MLP neurons of a small language model. Each row is named by its layer, matrix (up: input weights; down: output weights) and neuron, and shows model dimensions 0-127. Each number is 128 + 24 x the weight over its row's rms, rounded and kept within 0 to 255. Numbers have three digits each.
A block is one neuron, or neurons of one layer that tend to fire together. After each block is what it responds to, as a language model described it from the Wikipedia text at the highest values.

L4.up310:076152097133097124098123151157127103111124114092085104131145147175138098153130154143102191164158131149102134159134109105108188121126128126076131104100121137140149126134118126112074168144145128129132129107105112129158155160098146127098120091139126153106109153156115183150077147139103169126128160143152146106144109089133135117131117109106109172154144143141091110125117078068130100110116
L4.down310:146104120102113135117130156131129179168201140138146162146139124078137137142135183115126149169114174109118127136137168136148062156122129084149135125138158092171170129104130115124110151087146124081112107123122144143143134086151133130121137115140077132095103136118105117149153121117114107098170158127082153113135121096152084150147133120157199112111144126155136096107133122109112123133105
L4.up321:102095128114148122084083108156118118148103101111177165150168119144169117102144170124120135191121121084133131074155123103089163102125151111104118182122108098168112156093140139116151126184127131091134114084108159132139130137144131104107147133110123172126111085114136147156132155161147118161095131145195120119118103117087115121157091120149153184149150110144128113121098107127100132119117
L4.down321:121132150155106093103120135140125146106117126152153138169091145144143131122154087161121115164083101079135153118121131131159143095105095128080106167108113117126123156121046139094134196096137131106101151109138160133150153129137122108108087124123131173149105100103104133166076110157175109126139105105148135123127164139135114161148120137121143163126139159117113097091111111117138127099137
L4.up397:110129112144117125145120167112135153152167116108114158164093143125150116101147135126117123165111144110152093104154103106125166165092162127081155160147141140142153143144146123103138141156112137101130097069124100124075121116118119104140127100127114142087088112141175106142101138120124120148084120121170111127122125128101151111128135118141135141156166137128149078140096083141112106149170
L4.down397:127142134109135090076193146113154118123123107125147122128124086114127147146122106134116111187138147141113138164142145092152101158120129126115143132153123117158114129137095116083089164093111111084115089092131122143131157109120126110103108133124124155124096126145148112127161169120101093158144112093116134085108146123130153128130113119131171143140174160129133156096110122114105121140118
L4.up482:078144059141150159149163095148120132140105118106078141129164116136159124182122121094151102138104127105112099108153143078136166144118156099078137127138080102125139116164131148142114132138127164112114133092138145108115143087132130123145130139146165101139138081124119128172123119194121122133122107122148174125113115128103123085087090111131112145172125122107140109128124105070123117135119
L4.down482:077136124105169093146114118140162136156161155153116105141149113120165116104079099131132159157120153146078176156149147072111149145139147092153120127132127151106133129094118117133131116120125123130135112081164171136169107129115136147149134090140111157148123088107129148155143156140109098106119123129101136115168154137137135124164118159152122119136099119131104082124111086077137130112117
Has/have/had after subject

L2.up57:094161152073113134142162150140168098114150096162156133113091099119104134121158131060154141138163152113121150131133113137155117115151125108109127126159104147150169145122115095102104097153151118127126115114112133127142137145098113137147131120099155195116129117095150152124136159137130126126140102113140106120132110111127168166102132128127119165103183092154150124108078040175087136150108
L2.down57:077123093117100137104172104131188116103123138148150189099103135113110144126119160103156138131123124137120109133118168105108136152114104096140163118161123153202142136116146090170121123148129133133087116106114077138145098135132082162144115148148112147114139129137111135121130110132125110107133118136122113075145127157159135159122131182126109170095140127143095160162144131138115122097103
L2.up274:148108097114074135129114092122130110143137123112112107141176098176120139142150168079148113138122156123170167120163080152142125158114130141109126077133093170150085129157129108121114061163170160138128106128119116122138121131108127127143128118138113146167082112120131154140109092126103150113134128094101081145076122120083121111106094114136168171102149074129163122124082108102151122121135
L2.down274:155120117145094154132128083115088125114113135101126128150173102131170121125120141156165140117154131137130154129111112144167097175096146168138166125127108141157101106082089073145160114104122191147149119083112127136133118140132144102165070107098158165119112152165096119136118150141123123104120115126134119144112136154130102076101166129121143142150133103098136113129146158092100095095146
L2.up440:135121129129122165138146137180132133095101104142151131123119164110143152121098122086124117133103133111152134120175074107130148153172118126133094098143145161102144157138171165116109089160133141143136062119086081151089087099102160117156143114124152143081122138136148133106102118161152123109130133099133095134101132088136103120111145132137137130155117145133149172106110133144137156098174
L2.down440:107126096116116166120129166114120129149119122154141166126118099144116139147146101116134107126130149144120122117146183071117116148119100163153135149128100103213163112134154123143106139129133111099127124130123093129172082107125105103125119124135108114130143064144097138158100147141086099120148152162081175102138158139115125120139174130132162147094148130140088123132127139108126178116117
L2.up467:128086123100101118116144097154121139164131093117129095122127132138090127153118119124191134153157150171096139107152135114113112067133160134137116098175096131118118172190123155086169129147137133125111093112095101148116115150135173097093172122106121115171109136101133159143148109133155177126108120128121100152058159093126104119102079116138151128148115099136128132123119125152131096133151
L2.down467:183160089132151111126120170117112132102113148126102133143121104130148131147142080132091113137112196143150119145121162135122101128113148107098141111115081126187123123177116120136188160084147139136129112128123149119175143108152066127164144133118134103133126109111144115113164129137104118121141126127127144084157116106135112149125127157108130134106140124147082167093142152163137127151162
Word-initial D/d fragment

L7.up175:134132148136141170158133123168141176101119141147165147126121179143128101150132123122120135148108076110140144105084141116110106116100157150096144159139130137145167170105108146136087108132089134128123126112114088113126116102098120122121148131146122122116139110104127140155145124185132158139138118126153121150148141111084100094106125101130120133123113137145118113151119065169083184143104
L7.down175:108155126144125119139137117071064086079141130122149118148101141123122137141164111146123145159166070128147138149127115134107131148096120161113140159134125144127149150103122149156126140093119127101115079127112110107143130111120139126094134161129114125111135133090170174128123077101114128160094136222143131158132124157130089119119093132102145136097135114100123066160103146110106113115122
Word-initial subword fragments

L2.up8:114170131153131117146110149067113149138164165115083153160135150140142118123134112148138133156091127122135115144149127100179108099171097153148153131131131123107152170143133091112094149118141165124110086103115130128150115130166136160122133135103139136122127181083107128129098111101105148133125133103143121122114095151138133120110123148153103137113167165091152127166117111142122119126128
L2.down8:107184107098118111098129136069185140155140133164182131102153115151091125109163149105125121078133128101154196130182118136108140099129122127103074134124105128117154169122126108123084157111126139156118143143138158152136137159093165144153124168129103151112113109165121167116102125131114142144134160118115108137133140105140120106115119184139162174109136126153127112095134108136126120115131
L2.up170:135110102097104084123154124116123060140138144129178155168134170156162113121129134112117187145124113124139104105161062118149136112136118095139140135133111114118154117135124120166110095161150094119123103114102160142146065169156123097120113152117158140122125082114129163145160114145135140162133118124152152153128097133110102145118132168134126126092172130118134095174136099088130147141159
L2.down170:155141167116164118125125177098104100145137149105137139141126110119139195097135131123119105142191121140110127141137119140120145138144120147145150134129116134087137169120080099144138159092121118104131101114128127157119145115107174171136169168128142098115139140126151105101144118118113140151137086146138132117183124143152099108118149135151134161114134180115125089074062104131085141153100
L2.up379:148176136142137141151143153112100125134139115107119169100089106121096119153142118126142116108169138130119119130141102143142132133134150105067118142176149146110161156185118139089141090140123146116104056122127095139125081153175176144098173128111126125088141123139157102077117121120100121142130122101148108123101114145120121122108132114114127150161108115094138119123110109161128127121128
L2.down379:109096059131128130137102120132144146118142105151154127103153096102116187112153151123094172141133091101146158143130108088136136139138119115155105146129136128101107166084157102163150133112125123152111138127143123150151152116151173165188103142134131114156125127104092088129077114085154071131141130078125108123104142103124120115153133114098126100096184159098100086112109139129102143134116
L2.up493:106118105129103113155136143120121095154140151127080122145103133126131108119160122156163105121111163172125099132153146111117133109217151100118153134122147140128144136164177136116100147134113121092072071118124091137107133113129106153119137136125136104077131178123171122134123116112124134102130137134164082099138106097157127153121145137089126122114154141088137131161075108136101123159180
L2.down493:089124130179137146119140154135160149129139072118137152155107143141093091144120115134143121156130112125166139104162130114154145129096094143149143125137100123144127133116090105125105163171072135135103121116120114109115112118089118127112115101161128112131074117118116094090149160123100076112166133103174099120106098185156152089144106112152079125096124114123101097109138127122181109149148
Sentence subject pronouns

L4.up39:097172138122122153127171128132145142144118071105152151100166155135146133147151127076123123160094152161127134133129120119143131116065128104139124139103098139152141158119128136125124147114113185118150121105127119112086123149126129120166158109136130138086128112147132147143067133143110128167094107133141096120124076146113165087161109093122156171156101084134124122109148113118106147107092
L4.down39:123088109113129094112119135100097128096124160131111095167095114094101145097129123161115128160158121110139137120102152135149110112166101151122114121133129122128078132134100141123113119171175131142121113172162150142144109157138150128104099178127136118162133115109144109137137146111153119130159133124148139139123165119152100146112145166122095134073153177139127157158128120129139114133115
L4.up179:134089137120145078151167133106114111141176136127109133126103144097101121103132116111123111173116083144088156082137115159108155138144117169134146094133112083137134066132068119110113105166134140109188119111171147162170129128127113074147130160126167133129104102093125147080156142108135110158151138136143114129137149108118150132159148109142122150150117092148126159149112096150112142130171
L4.down179:121145117087130156116151106132122120123106115133085120142093079137164118142159149141137114158140172133158147168128138126127092160097150121156098123112123123119090145158125130139141139100097129122158170104132105101137105119142170133185107068130133081131129121116106104128087112114142153115119145134139126121182157154070122103119147123147098154133154153147072117176154124106123141142081
L4.up340:077131114124129100149133111155104127126151131124145143151101103125122116139131126111113092172140147144078165096157144129136138122131126149135147093149157104144113125141109133080142129117119142122158145130156128127120152135141127111145137119140134134133150081151099127131144115135152112094159105139150102153123105130132132125157132108179084166137147110106131132148127139145106115106145
L4.down340:097129107104167134122180143119122145146145125156089144124136101106114104146137183165126150160122146149141153167129150102081108108121113145112145118105126117122107116139100113139146160120135102116181106107131135128153137134139153137133093119102098136109121137095120107118080122136140146124107143091181147133161115154129115133110131090168107120103146127160125138170148138128107091149089
L4.up444:141109138126102119135174152139136148073122098131143151087096183150156126155124140111115154166128129141145138102121094104144100073103137099139117092152139122110133148131136163085142114153153121128109111112107079158099073129163130102173148144163123118118120108126127117081135118161112130117152105120184136112097102077165117147130134088137112163135136156104119168124122134172120152130166
L4.down444:090148132153109147168108110056154117120111130133117160169095089109101121115114157117136111181146143186110116150117148117141098168080098134101145131122108131163120131155136074162112100170119137107151107130143126152160108120102115120120114129126130150113151131097135154155123102108152126117143149112103124107133139147128115137138128126108209120099143112134119073116125099139103171140096
Word-start G fragments

L7.up488:079146130088147132121110145076128138130124144139094156164104123125134145138129130138144112124102170127120129137095153096167152148110109157139129141098099129184131136157155123130109128126112115120156140113127159113107115134109122120104141135165134112139104102122105141134158104115136140114115118084124112111142124045166153111121127134138118142130179160142141116118100121102124110141130
L7.down488:127123128102107110086164121149107145147092085133124117111134116151148135137124111182149086127146100091129086117103160134144135138097137139121098132137135096132170148115129125124144158156144124161110124133134119118125163082153176123156108087136191160145152118119140113080111159142115122131112156062152125139105144131123104134134105160110152133114144138174110106114129093116142100072125
Have/has/had after subjects